{"positions": "rope", "init_std_qkv": 0.0266, "init_std_o": 0.0047, "optimizer": "adam_variant", "beta2": 0.99, "lr_head": 0.00891, "warmup_steps": 365, "schedule": "wsd", "decay_fraction": 0.915, "batch_tokens": 131072, "train_tokens": 895400000}
MLP neurons of a small language model. Each row is named by its layer, matrix (up: input weights) and neuron, and shows model dimensions 16-143. Each number is 500 + 40 x the weight over its row's rms, rounded and kept within 0 to 999. Numbers have three digits each.
After each neuron's rows, "fires after" lists the tokens most often just before its 100 highest values on Wikipedia text that the model never trained on. A number after a token or word is its count.

L10.up187:489524563530518450549504528512544478559608548438542514477473514479530517566495497489432489498552480528515478522468454544504522553556460536472525548480435535465491447485502438478548437495492473509490518550527445473586505486494522501434528538508460419492497529513508525582515509467534527489471572550496488479556529500472502515521579494526542501486435530586511522485474511431517502449436
fires after: " the" 41, " a" 9, " this" 8, " The" 6, " his" 6, "," 4

L5.up1197:474510543510525600508481488447460497622451468454430485446439534498565504539472519485500504522465491502576506544440458491560491520510459536436433533534504477534521483599512540494459476538453561392466501492465525481458532497475490508514574525523430525446502539522518522469453461483506467514524518556526521511466541546447536477534541483485430449568430472453527473478459410503439524501527
fires after: " from" 22, " in" 13, " of" 9, " since" 4, " as" 4

L2.up583:486491467475480550505526492501497525549523475492563483479462545633464462501466518451450536432592538566493536422526483506530477594466488489453518546489543517441444486465505507507467419524518509540518521567549458460481420454458436515445537545481455430539447567475450483529543511554457503475487577497537499467482478499463455541506534491524492466509569479514524493522531468385517494449464
fires after: " a" 27, " the" 19, " The" 9, " an" 4, "s" 4

L3.up1079:518479464538502526546492552480531505518541464522467494453409517496533473496537467619471422537542575520513427492444429511550436503516473522497483483557531506523529531496521441518516517489398497464523537527609560521538551509485547528527543434484469454573504492487509457548475451493529461436536515465494500515527480499474462533499559486458535530504490609524503446504527506467440489445496
fires after: " |" 34, "|" 8, "==" 4, " a" 4, " as" 4

L5.up1098:530477533477473473539530511474508446513583417470497574554430535576548499464486461544508534568627484412523521471524510491472491536526519499422478523545537499479456473546478488507479469488468438477462563524445481507608520425520473503459561513456460482565446521519465535549424432536477443497525515450468503528458515469458443589472516496537475562574531525510521482519511529472506526549433
fires after: " |" 63, "-" 17, "\n" 5

L12.up530:557456517509563468510589442520560455488538457509441389546482518537504475474485420536547467526569498553442535549498458559495496516480540588469569551528490458482481456524515503454457462537465513509485488496591532501514516385429466436473514576538496470535472528535516545482538408408456544446463546500480462478526560533537503432492475470457512447512448449494457561515544426404498506481453
fires after: "," 26, " " 16, "\n" 7, " (" 4, "'" 4

L2.up476:514459520528463465464510566420560477502543473503601554508493528469494503555534509521491426477582475534513626536510501476551495509512472518561500498440554428558547503413456469490404457500482521471472527486573513429495483466491503479435458513482428559542375568503488551454451495459493468502516460533487534521548523457520539526498510488518476502507495517590541528524536435468512463433448
fires after: " had" 14, " has" 13, "'" 10, " Released" 7, " Born" 6

L12.up1234:497482450437471529478514510518562437517507440429539519550440548526508607535347489519572530514482461529553535525494482557565531393512518496489511528499482391522488492540459498477479508565484483481424499507495448446548504458553437501516450541477455578497474464458486522482444477455507510518503430544530517526513497508539545563455548485527472514507500529497524473547483547428519468428480
fires after: "," 28, "." 27, ";" 4, " and" 4

L9.up193:470479506415471514482556567448572460591458447516491583493455527524509490527530550518490530479552506454510513627475503494549482448507453521488469452513482467441532535620503525537502451492488481499469461500491469490542485417462492510430483488508487483439535548487534491561506454549552492526507498508471497523580544430525469512542545525515582527497540475549494485500539447472559510464438
fires after: " |" 57, " (" 7

L5.up751:529532479479420510485568541481509395535514449495539513566470495580553442532450576417544438482581471524439511458548459516448480513486493510426470463515489492522540484497541515489504562476503529466525586548510519482549503489510563465468515509454461427540470483530508546486504498528453475562515513519499519470531476417526530540489521504479510506563485483582575410526473495532483582515450
fires after: " |" 34, "\n" 27, "-" 7

L3.up132:521467483460470549484530528472495525477505472524489461559419551585534522551476519538440471458497585520508495504492476498567436510516561557501457434531554432576510492461486500588544506492488584506504524519538576495501542453458476595481527487560481453501534507542551505518503461506470475530489522532539435442507465508451490528462513513423529519530556470499519514522513480517422543425573
fires after: " a" 30, " A" 22

L2.up12:425511461518469559482519477505488472567525492474452481466415561496535514467452474486512490514456526540568467434572465478511550536526566558502497620563479531527561469500449500509526456559474571560464578475579452538529502512502498512479566541546480456421508542456478517427528442494507465478535552516485476536528566456540509537512510419489461525467544566550525468575536508466484496448506
fires after: " the" 27, " a" 17, " The" 11, "s" 5, " an" 4

L12.up1068:515548463516481526477589440547535461489572494501505517500524516468506553516499451548517544487499486530488468517526501564566563487544492513540471564403456507529484535427540500514557450489546494454453600533483471498527501507539503543423446545454508541532394519496480501503528454463582513520530528454441449436556519556487494536554472467451437448540481497531490542538566533470510474487496
fires after: " the" 47, " The" 11, "The" 4

L5.up811:545438447510453527505543456517463457595552503498441489448454558523544491487489449478506452480615578524512447511476467489460415518573478412454531548555491509500508545481456505520493501556502583511495500474553562479537491549522521507476524506468496427553516532469489492487533468487543472487520480517579554509521504575517445463544535497522506509533484536485459482545492509475594516471402
fires after: " the" 25, " The" 12, "andra" 7, " Mac" 4, " \"" 4

L3.up43:480443561490451537482519538473457484496464507545555488509463524505560467590486565491498421488522446497522560535549477592468515559422491516475517466471500535531526488436532470564496535440515445482498554516567562529519533485476518522407471472508442524527465466487437482470452456506577506542592502480422480523538447449444503455521522503497483451553501550486500390531460446468510529508478
fires after: " |" 69, "\n" 20

L12.up646:567463463495519529541488466443488542514501555544518534587501520521581530475467443502485467454513478460509519480493495462499507543528519529530389532535479383590534505533526423517481422530482553486531448509554500406431529442518529542487478518502575499517484429457455529523495432520515494435547469478542436492521518514563496524501520528423441561443465551482505565474522548525498417534563
fires after: " |" 37, "," 19, " 1" 5

L3.up376:581517484541534505554524597502526521486540499500564503548525443478470529570506499496460443513463477540515522541489528562465542513502443494502492545513449469505507477530509539492421429504454528505436457520546438534513473494549549514469489479527488517500446449516549508526487507542519465403544519474487499445491520485416507494500580478569481498471533499517463523498446473435542493474408
fires after: "\n" 26, " his" 17, "s" 9, " her" 4, " footballer" 4

L12.up64:510554469524459524436557527617497468544491451483489533559449489536476515579435481533532542488479537491500473488542427512604565532438512481481473517523539451527497525456475561455518490503483543451450473536490501475514554481470518440448493516510455514495528436574540524466477393437536490489490529579513509486519443510499502582515473480458471592534460495535537514550471539404577487532496
fires after: "\n" 52, " that" 7, "," 5

L3.up224:483512524486522519425434485477505488509462401518457485470457439554499489418499496505499461496529533485573544465471452497527449522532562511435490485510502514493499498600445552469454518563472485492507484476508403474546470435479430489468524608499492521570504532528544456596504509516504441472509464429483519452527529424473499491547460513486553504521502527567525478560526461458559532442535
fires after: " |" 74

L12.up332:461452496489487543499512538466543544525503506423431514530400505471481482571481459515510458432497527446421471563461505544470525481519445454506560467528545529514453508538518466597498489515466531495503482484442560450522535478481500573570501473488434493569454484511491527530553515547479402491533522495531438613533505499509424521486493504559521478569519460593455538519517579473484487509532
fires after: " |" 66, "|" 6, ":" 5, "," 4

L12.up976:438487453473428518458512593489546484605449481516510546515535524411491518529510539552503513446514494462451515453509442506479519494597507540472530412485510513454490479546486550488506465481509495520508457464538541449495483558516470501447522481581451475533543465481523463532577527487506397487534515496503523513515503480521563426482519488534416483580477493579442499508542550478477475493525
fires after: " |" 42, "|" 25, "." 8, " in" 4

L2.up1162:503544541518497521550450479528483408501549468547463534498443480435518511473462518478516518471463591458513452541514504471524581591520516549453518540499508523517538475462465499538538494473432541480493521523479511513519494484540493474492533495523506472415509517503504496484465522497517453484472561465529512465540543497463417542497470497456479530471498553572554509568583561450508436492495
fires after: " a" 47, " an" 8, " the" 7, " A" 4

L9.up256:470481466480489604548488539488514555472501405413576494492504482468515471526471617560597473442516472534505541546552502463465483537528470539448506599475515531484456457465485493539456494508527505515512488534537452468460495576462511548535556492443489443549520532488475466516385499526487408548488536491366424487515497505538487473538523514549490473451562494525459500518488475507464506453498
fires after: " |" 63, " (" 5, "," 4

L2.up441:552461510516445511460528422490481506473474454533511552478469522569564417488453609513557444358580490479482646477482494532462418574475524482480456498504541554511503508455477514544485503483511519452454487468527520496556534425487467610505558522546534448539470499481477521502491502486435482523518518463401506575519436498484473522523493476447462485482519481549453516499466489506501538467447
fires after: " (" 12, "s" 12, " You" 9, "(" 9, " Portrait" 7, " \"" 6

L10.up602:495448515538533479462535491471474491545521367577483487470473528535550502455486517507521474498474581477524545550453508521431473525563427451489598493481447520471497442454496482549534517554540466465563482488573474511478557543506488441525522451446463478547436508438552472522375419507510434479545513451531534448555490578477530573456489509525546496553505497543491534555485462482489562471512
fires after: " |" 80, " goals" 4

L5.up898:466503428456411522524491477578488569493528470541485474560522512565510428514482573540480478507516550500472470536499421536459494511480471515507463470534511493484457540456395518517498539522482523528512487525555531466433509476472535493436554488452465475466472521492503494458537510518578516435583472479548466531512443411491531527514463515455548425476465520532527453530502484423435488458499
fires after: "." 78, "\"." 5

L3.up802:487512456507475485534484474507504446505528437482489520467474560574566444553431492490508428437477464450503463450491536486495481520587545492478481511524486439518452514496453502463497450545443565428517529512539504490550503471527465548434505556537501453553493529477470515499584412505568446436541497542516491469518496484520458522588483455480480520464509507535475539547494563460517508454465
fires after: " the" 66, " The" 25, "The" 6

L12.up1001:472512513490491500484533532476515484455548483459502450504527511519518520521471548501509508421568512488475462472450459521455498514517456570456526468444478513475464511459498490543429512464493505510473434571455415495514545514435516578531520540522537451551481512539429522551433524451519507433583496510482514476556498574505456548533494495523523501517516542538420549521399525472504531477496
fires after: "," 50, " \"" 5, " (" 4, "." 4, " -" 4

L3.up504:503517468462499540399514403391533487533509407499519486471410490465501535461446552468459516477499563431469511530533446483494535500511511498445546492479455431525424446492500479588502490482515529493490506546548507453518484453498454471490458490533493496472510475478523457419495475476538455529508490512544496470523492408475535575487520544451479430560443591620468485557556509511553526452522
fires after: " |" 30, " N" 17, " " 10, " at" 7, " R" 5

L10.up645:455482491492427518420442460484489551556525443447498498516449429534569443559477431539490530489449531513566492539440472490498525533501442504420506468502534451579506496498447549484449579514456538489489443537538501478435473510487509520487498465528478539506454440539522500516356427459501464519547474520485512527493513474525456502555504578529526507495499513592534460502538501485520477478512
fires after: "\n" 43, " in" 11, " of" 4

L3.up949:481486432483459515451508552426545507469518463508575541449562480475507477493577517512443448477465506519491438527463386445497555492484470525485442502472502505464485434493505494521515540565463513477518468563582482430510520531501598532529562480481479484528496491445576521565457521487502436558551539448594470486505437459506478445576532460558585487492553502486578451555561509419612412473444
fires after: "\n" 38, "zy" 16, " (" 5

L9.up1209:484465483452494505512506482568448506468461504509558477502440476526562509549520467525547505461450447523575464592428473491573478453516498613501492504551509474479531484514436424543478519503524497494457468519533520490567572470466524554453509532499498465494498509520451471556469402490452457496541486531451508507494432464474485498450538508535537515483553478531521523476511481479494464515498
fires after: "-" 14, "|" 14, "." 13, " (" 11, " [" 4

L3.up337:409554541459543493538503551453509438471512476534491535483505483538470504470502521558404471437532488486538527500526460454502497507525491528456434503533466493472524519517525464507449543533496484520534446508530526431510584499440567522500533512447500538556500543537538495527488505520521436402499468471513502470523519461426463499482547564527538458489547560513492527510527485501432502466473
fires after: "\n" 44, " |" 21, " votes" 6, " " 5

L5.up249:463467519551520507466496533481564482540496467519477518520509485537477501426470525518461415371553486475455538443494529517472544503561469533463503524541453551541526489398540555557502511535521453524524499570525554514557569418496437566540535525524409511479480536606444455476500491514499458501505470455527424541581549464460443562511478463558445481558529491554520523496510538436505450497529
fires after: " 4" 14, " 1" 10, " 0" 10, " 2" 9, " +" 8

L12.up301:468406496492516466452525528472524538529500539507523481489494489520506468515519592543556470465568525463449522493563393467479479563559483453427439502555528536445553471510524477568483459500454535501519406495527527484553532482526635501566513504473503471535510501505515436520539540513502425559538535540548476514588474454461441561500527543445479473525551444566511536453563568467493458511467
fires after: " |" 51, ":" 4, " m" 4

L12.up529:545411500492537461522457464599458564429540551470438485575527481480506497494444463556459533469476499535478509523508554515555516464533492563488509517541528534499490517481480547446511434536505513458503463436462420455561540500521488528544449517480520477523455485495503566481481506476497501483513496569480506504494541603555513476502590462492506575508495537518487518574477501542550564506500
fires after: "." 41, "," 6, "\n" 6, "==" 6, "ett" 4

L2.up403:460439513499480537539518428506532511541590430499494477524479531522479494527472541562564529462421551472540559517567553465536467522470533565534483519503525495519513522550499459476414464513482503490526555514523531443571565490503478495513546534463466505565439480488485559489529474527488461531463445434480470536549520474469477501522482520452540388543468520540575462457501371470429552513495
fires after: "'" 53, "’" 6

L5.up781:491510568449442565491516527492530443429469475509447545570491466487543560436436491500451472426512527431528563469418493560532511481529500528460514439571473485447508539466451528571484469488547477402515471439527525528507548502468513478506575518497427508506505490507450438455585454532504503441527512491573487559520481508531463492493521540525495497494539516471508524511567448525470486399528
fires after: " " 35, " %" 14, " Swing" 7

L5.up487:555456554477500532538486541457464482409530442467525485568487492504501517484494464518478404505480395516520539444485490490537518494502506543468501542558550575506457460590554461509461422501500501490494522582546480516480531469570460570517466504502514436575443509489455609502519488499483460474536488534515504529513526477520476533601560417492434487512517585565547520545511497504504445488462
fires after: "==" 37, "-" 11, "\n" 9, ":" 7

L2.up2:545446515444489536469526536527458462490498456490535489520485488553499552531455541474475472507508558486543495501454479479474374536503464524432477444578499510468485547569499446578500529529458524482510460548484513490527465492417527494486494515459474528520423519501531457510526478518462493484549534446548518509522491474528493525461460422566426538558482463529521475439501539488526507466421
fires after: "\n" 29, "|---|---|" 13, "---|---|---|---|" 9, "|---|" 7, "|" 5, " Azerbaijan" 4

L2.up705:468561502480477483462433482385554474516511409458523531449401505495536480513466514442511498482545514542518467488453546493514505488553503499491551548456499428537485527531536519515511509517421560498494547575519504468562449495516480479494474459494491528480528493546512473549460480468502445526498496457485477459472550435458447461571487501438588547551529564589453504530540613450544478503498
fires after: " |" 70, " Succeed" 7, " Madison" 4, " 0" 4

L10.up219:464472561473510466529531584524513443558450532472516469503546449515555516538516545421503488494530495452473610476555461515486478559522512460489547543573571484514470627400510452469482473456432513478529463507508529489459509500474537507468523523408459519510451449435457557494484410475553466504484511522478458550500485562528486567551510507523486527549523535570526494490455540434553507561429
fires after: "\n" 57, " |" 9, "-" 8, " to" 6

L3.up549:483491450458471474431519536469487456508517495463458499492437528555548482502412477469502472501576534495560492494527454509498455499476533496474457541532504514467497538501509484488427486587487558477501419558488520524552420454500558541449469564533491445536421581523475501539496495511578517428558492473499526552480582423514508438572536531483472510433551609526453482522491426496551512485445
fires after: " v" 23, " University" 17, " F" 8, " The" 5, " the" 5

L2.up495:487500488426508466472459456525461495508451444566513491572464474503546431474537482539489503428574512496478475492532408511496491570515457513479472587491400510539436542542542501498493536552462543443546517502476491479562489444486490514519527417466458453611464518458518495589502483518531493533517454539422520509535546515493470584493492479419523496549463501503500475530499519568525491539502
fires after: " |" 50, " (" 8, " \"" 8, ";" 7, "\n" 6

L5.up112:454482422480384458483521537574505425489556467490495532549460446528566479460452523482625453421543530462522533444542442513529451562510525516500463523556534512465474535531535521491431556556501565468530485555568522511576599446480477569508532488500494455567488519507474501478479499467575509523501414522498527500530484439513474489571498486417597529473527445544600479510476574488517497498489
fires after: "\n" 44, "ing" 4, " suggested" 4, " [" 4

L2.up312:480570456486455531538440539494570518540438470553535519473470501517523496552447507497397492429560542441522485580483427538448464528516495496413521489496525482566496525513513461554514505536509555465507493535460535546554489443510445561426493453479518458536487497544493465531447470541498490487513455550496497491502496509465475522481521488518547442557479562552482481463467561489531606455481
fires after: " |" 39, " 1500" 8, "\n" 6, " re" 4

L5.up290:472525532457582458521465519451571518499448419422522518518559467527525453467523514461379442553542526495505478488493478490500490480548492571503531505511501510509497600522539587566460587567463508506471477485498441495537482440521437570443519551525471474487468508529485463511449492521515502486489486443397519552535503481445457569570446437555500476542473507526456527533479568427502508498464
fires after: " 0" 31, " 2" 11, " 1" 7, " 4" 5, " Released" 5

L3.up363:573500504524405545503529518513509500492533527525500449510517543473511479572469522575523558440510476444522496567402444533444498542494517450444446572497492482434500530562464503517535465536435502498507481575612459453501570525486564569477506555487489433506494503507517484525518478462522472572527504464493447501496495520497415525514539439502557438531463506442486514555475430496488506475522
fires after: "\n" 42, " =" 15

L5.up325:585492497547531538469510526438498551531531492425454468481449540510554478469565494510472456480517468567532479586460479531489523512502537486435524546417435458487484536565455500482511556562462442537485430538602482492525472510462497546568551456506477492518483488522467478549490482507441486528552554506508477448491505479463470473503521506567533485461501472482459474512555457429521487436480
fires after: "\n" 32, " /" 11, ":" 8, " footballer" 5, " politician" 4, "born" 4

L3.up634:512484469424476612465498416457513463492543474501531509592431456495601466525436450465483469487540475515521483443462464517526510492552487479456524551573430430553515554513435489547445519491428482502464406483533469447516518461523501510502501502484507501536449523506532472529526490462519471531607476467566526452509499487524462502480530540491547546470562526492480495494496449483401569518485
fires after: "," 67, " |" 4

L12.up1004:434482525510473482494442551451566505534482443550541513519473509487523526458516506474467523470466437543475453567499369483449497571509484523488452464509501348508437469514432545484497384412477542418509446486540412531447462457522515490549460520436479561574549485527537503467507463557528477478501494483472515472520449493516492513499574547559568541531523588550557547474457558488497451513477
fires after: "\n" 42, " in" 5, "-" 4, " May" 4, " January" 4

L3.up831:538510573480537542548486535479524560502497490519505464576505574516547453556506483551554387472513484472484446501437474564518475487603539553502498457459553472513506462473502436546532450516482482508539487493497491510535606500493560569484527485428475442538501502509490508474449449428455506508541496510449490519491467462508506524509485473497550575495481454546481504504576481478445402486499
fires after: "|" 23, " and" 11, " (" 9, " who" 8

L5.up11:488442460507433489411497455509494570503483402474546539533416450477538512473503474509510454468548444487499502439517489533546432513497460564392554515497526450490457550493519508536457478493493602464487482532544486409495586435519561470535496532469469524548496449428476514503514467465531474462461522570533544493515473403536437490531521411451555520523487510554520419551489474511567508489532
fires after: "\n" 46, " " 17, " (" 10, "===" 6, "-" 6, " \"" 5

L3.up237:554477462560497471517514452538471481579525490562495446493417528574517514634422471456512512484529577485515479554456503591558478561431511496486446495472507490476550501460520477511483475438519572437441462564501510484523416515465537519446552456576494495477510575426449513478522490490545483529522498524410512551471496536463492442501466518508539523407422587520555484501535475453523533503508
fires after: " the" 33, " a" 12, " The" 6

L5.up10:533513480512481535482445628517508530565538475446494426475453523526477490540488438487464403561551491464506476536524479490483508547544497527478514567444493443490547507432480547440482414468462416505455508500477425496522518469571549524465554512545470470528500531519539536554539416496482470458535517479451525476580540573497384565422579497513539451432530551497485497476529475477454541501464
fires after: " and" 41, " but" 10, "," 8, " Episode" 7, " the" 5

L5.up684:536547545533508495507538472496492473511583492484515497476491491486470534560451536517511537540537438469526517569518490526563569569542579506452487589453479537444442571518573512465524481500492509507478604522556524492493485505493536542414573479515453446476517506524467555456519500487530465522444608506484475540510538529452414536504523458459559534483520513485577487494483528483545437465551
fires after: " the" 33, " a" 23, " an" 6, "The" 4, " The" 4

L12.up552:561496469527558525564557544417583503459464476451528458510520489492530463470480482554448474470552555473536533532552548480482505510571518545509448521490527419465403466491524469541437414404498461498518496499464509514509530433498568617506551543508457425532555446527517463524468488487532476525565554582473484506521514520514508493468559512415461468516560534464451561527580497501530529514427
fires after: " on" 28, ":" 14, "On" 10, " On" 9, " |" 7, "born" 4

L5.up780:490400536449469443501539528473461460484509433484411605439480519562555551430518539502501420497579503487522500488506533476493421536529499524490533484529532537541443526506485427519494580531464485434534505464468465529553532513461444545478456469525457466544472490478476523546446424551478458515534481517462442578514520482523508520515540464496498530551569481546599509519494505506495542541495
fires after: " |" 42, "." 24, "==" 13, "\n" 5, "-" 5, " Image" 4

L5.up422:550502507502516465464499478570508546494583499460533417554468517501568461566397538465446484507567549492538523415552449472514490529516524481481524533423493500450477483534575532547432407500474548483401433574463491518519451519566473568519512500475515474501441551528510458504557509493512505432505460515469483442539473535518549482496502503526499469467582545545514475517503492459544566490479
fires after: " the" 42, " The" 19, "," 7, " and" 5

L3.up380:532474536438502527472518437514547482492537477533488531474494510564523479493486511509510495481506535539493546490498475551551491470513463522476430530502494547521555540484525512489465512455495514401483470535474448495587516433445430516459548486439481425546426460483490558555460536489547517554515507482440525464472542487511451593474491511425432537530566462517566497575506547497550490480491
fires after: "\n" 65, " (" 7, " written" 4

L5.up985:471487570515406504495471527479531499529505492518476422523482523529515538462514535483527490487510489458550559523415429477505470458514548520527517535484447456507464515459423545498471513530464537513508469477592431545538446463427523493461572540402495476490542521576584479533484486497584519450524497540558511498532524527460476482523536456555496398526496471524534500471475465436467452516497
fires after: "'" 32, "." 30, "," 6

L5.up41:589448545435517543504465411472467496526503495517491446589490484540510515479460515432526545517528517538510487474435514497458531447525476501527458562517491502527446472503482438556529453476495472457487480506627529471527527431431488530501486595510461545578467475502476498453456472539556514445522426512560541495493545472496425542502505462505498492550483557480464525474490540447438561503441
fires after: " was" 37, " (" 6, " were" 6, " are" 5, " is" 4, " " 4

L12.up760:499468529533470503529462556543465464493536441511569580515517511544432573481491585548377481548510500495493522586506508512524572501516440547434501559529524513503497518410524494569470498519447545506476532495453480537585505522483487443419494496488489484482504495539447581480465482463545471488497488517507549479515506492444510512531587582514427490465521486524558481511485497459588570532452
fires after: " |" 35, "\n" 26, "|" 14, " 1" 8

L12.up228:512497549531495534553461483557484436439556469521560488542407513589468414469447508486412466511541552529520532511497527521460522502489460518478493439493512509540494455483515491578570494513507524487468550574471468475476440432477523523522443531437480395534443534550478515440479536463573459552532464510455460425521456458511468550526525471503533550477466520542481490546480488544466515560436
fires after: "-" 34, ";" 12, "\n" 8, "==" 8, " |" 7

L5.up258:532496457554522508488490500501481552540512427530531473587502524502495527561455463551532486487475502523589553549418410560490498614521494501509497527530487423451448512546488453539499503517465462471515450496472496440471543498525497541483518492519463475584496580464482465522488432553535484400540414493480492473489461502548473528509552424447520535469445524490448480505521454502487538465569
fires after: "," 69, ")," 7, " as" 7, " and" 5

L5.up322:505512499485398491478501427507502518439524538499483537532494484509571512508411538486550470579470529453528481467491496496520487458486518560495462592503487480523508503479524488499518470511533602464473469529519499508545442507473523484510458390589482426471569550492506567473454504444538462517455486486511493432505547503464513526556497523414460522471515619567557467560578461498589545438518
fires after: " the" 23, " a" 13, " A" 6, " The" 5, "The" 5, " Science" 4

L5.up261:480453544454532526458475575557585560538453441427501552452467570481540475535498480478482402447486525581502469531494520529474426600552512487546547508500441487490535494520547488493524494503442563489491390445475517545485466567547460597531518476511493494562501564527491520483491495434493490461537464504445504528532439509443528490498562452504534488446577556493534491529472486458462488442488
fires after: " and" 46, " but" 10, ";" 5, "," 5

L2.up1035:472495523558452514516435481506522525569587533472493485495451585492524471546495481481552478500540492406483487475449545466489530513498559514468484485473509506439487584507478508482497451505474556527463497522466487570556538486497550560466520484526436407451472563534461537497484482447557472491599569538561508523581550496478441435618570469452458448505529548519481498498548493512504508411488
fires after: " the" 57, " The" 15

L10.up1228:430478501525467437454513482473500463462566549509483508543466487508558514480444502469525573462495473523514551424514494471568490562523512474544506450518549401462436498537471478520498506445484577513514482493485487467461438506480474543469504496488499482564464515395475495533430448494554431489498586460434445550541478555523476549509469502501488547482506486539457497481522558426535435483512
fires after: "\n" 57, " 2" 8, " 3" 8, "-" 8

L3.up276:572539465497495460488481565473508469506489471474481528493492527473507505569495530473478510431486474594497497536534436573481531561509505523479412528499458482526501496478472524449466508553545508474455494475537509486571512553522559518441500499448486523431479582564418466450498519417566499543518520485458481478518604499483550547537543459545412509504454466488519525493450447444521458458503
fires after: " the" 36, " and" 13, " The" 5, "The" 4

L3.up918:539502535477547515473532472517378542575505463510465485478474545518485484511556563451535542452461485457546496516497493425476499527448485499570455462534475466485501524550514598531474505547421558410528478460497520389489513503478503488491529429509524494509474467471485543494489469523611487434492549497456528535470469451493492465553484546525472514542382463511528487523519553482501462507533
fires after: " from" 25, " of" 12, " non" 7, " in" 6

L2.up493:488545540513473464509542508507455504504593436473521452500494585574526526543479520545433522494506506517485440473523507490496494581507473506533476478462486487495550467450465508479461489453505455518445511501567428430489500550475473492421435563515492493440476590516496573489486500427517475485548552487494486488595514486523452589483582498586443455490503515495546529489542541421473475456430
fires after: " the" 53, " The" 5, "the" 5, " went" 4

L2.up574:507516497491441584510422518513484496538549528534481508536426478501567481523489500483492461457551489550535472526446411521556527467488541515495472487470519474526547533493523526523489513456474549423406578448555525418501581446434469535530474476554471455518503574527451527506481547492474494497536533518518498477517517481450434508512496509465489459550508512524599504584518550423450427447455
fires after: "'" 58, " co" 11, " In" 5, " a" 5

L3.up1196:534550465521538492451419519495469421496528439473497462481455547525570461485480453548464498384560521474515503516528449541487473475542532520451548524491532498551486526468502538548501506575454490510521508505474531540590486454562432534500488524444484489530513524529539472514500494495477441511571549527473551441516550520470427508444531516489435556539481513572576452514492527503461521440497
fires after: " |" 61, " (" 7, " Episode" 7, ";" 7

L2.up1276:447499432537474529494480480558470495569463498520486585574498550537571458568432453516505474444487583571533518529492412490473454519437553538389446539442470554522452557538519526466522530560512580422522456514506514507536539455497498521478459471502479450488531576474489514507441499504551507527520526507526487530509542498442519498487536505490440539500531534481552487500542468479505406425505
fires after: " a" 35, " an" 7, "A" 5, "An" 4, " A" 4

L10.up145:496440458424491463459468547529508457513480492465461527468412449497513534515477508451506470553505486522472532427476508435484485497525537534499471510527480418482418534538523499483533472461451582531469545558490545411473476532449535510502517573443535490535512531526522553554504459498505495485510515492469467492480466491569401528529537394543555584527491490507587493491436508534504531540404
fires after: "\n" 48, " 7" 10, " 6" 10, " 2" 9, "-" 5

L10.up824:505549539515512508520504516548430438504459503437445521525453476564499580527490474540416507501523420482569541585513432477495515435579471552515611542507477413542483496508543461548464552525484522539489546462522502544587488515492458497443493493488539526461487522426456449533537509551486457540508510523471422485514472516506488537501544470441431500539474499562548476429524488488553474551487
fires after: "\n" 23, " |" 14, " 1" 10, " Hor" 8, ";" 6, " December" 4

L5.up603:536449531457491524459542512510478465465576497486480533442414518580513453452489466481490487523559529533532488465512457476464451526494520481389533509524515481532543530552474470549467560559533480490495461541491497484482524425490504482535477553566516479516489484543557508549495481515518434410599489478567524542561563521459469526558483544440550456511496460483487461520491478501518549465496
fires after: "\n" 23, "|---|---|" 15, "---|---|---|---|" 10, "|---|" 7, " " 7

L5.up559:488487495542468510546508466486532490512542487515518523491418522558515540494438510535471463509520433500472481478513474471430527596526564477554548563529537477461482564533463463475535566508465564441535467453511487487436524510539453468591531428500499433543486536497492516504477377461534485473515522503466487462571458517423503496502494508494485510467467485452520456481405529502444492406487
fires after: "." 46, ":" 8, ";" 6, " |" 5, "\n" 4, "," 4

L12.up203:533446489599458490539482554479481448552520459555490506472506466471480499494520516411498558529439425537606487576453502491554573537537422484429489521501469431531522524539579418516505538572461499418533560502495493488525483510479473485442438559498501459502542489500443471470454458478474450441517506526480530504581465520574495489482532489514505550588459595505544501538515537504544521473492
fires after: " |" 29, "|" 17, " and" 7, " New" 4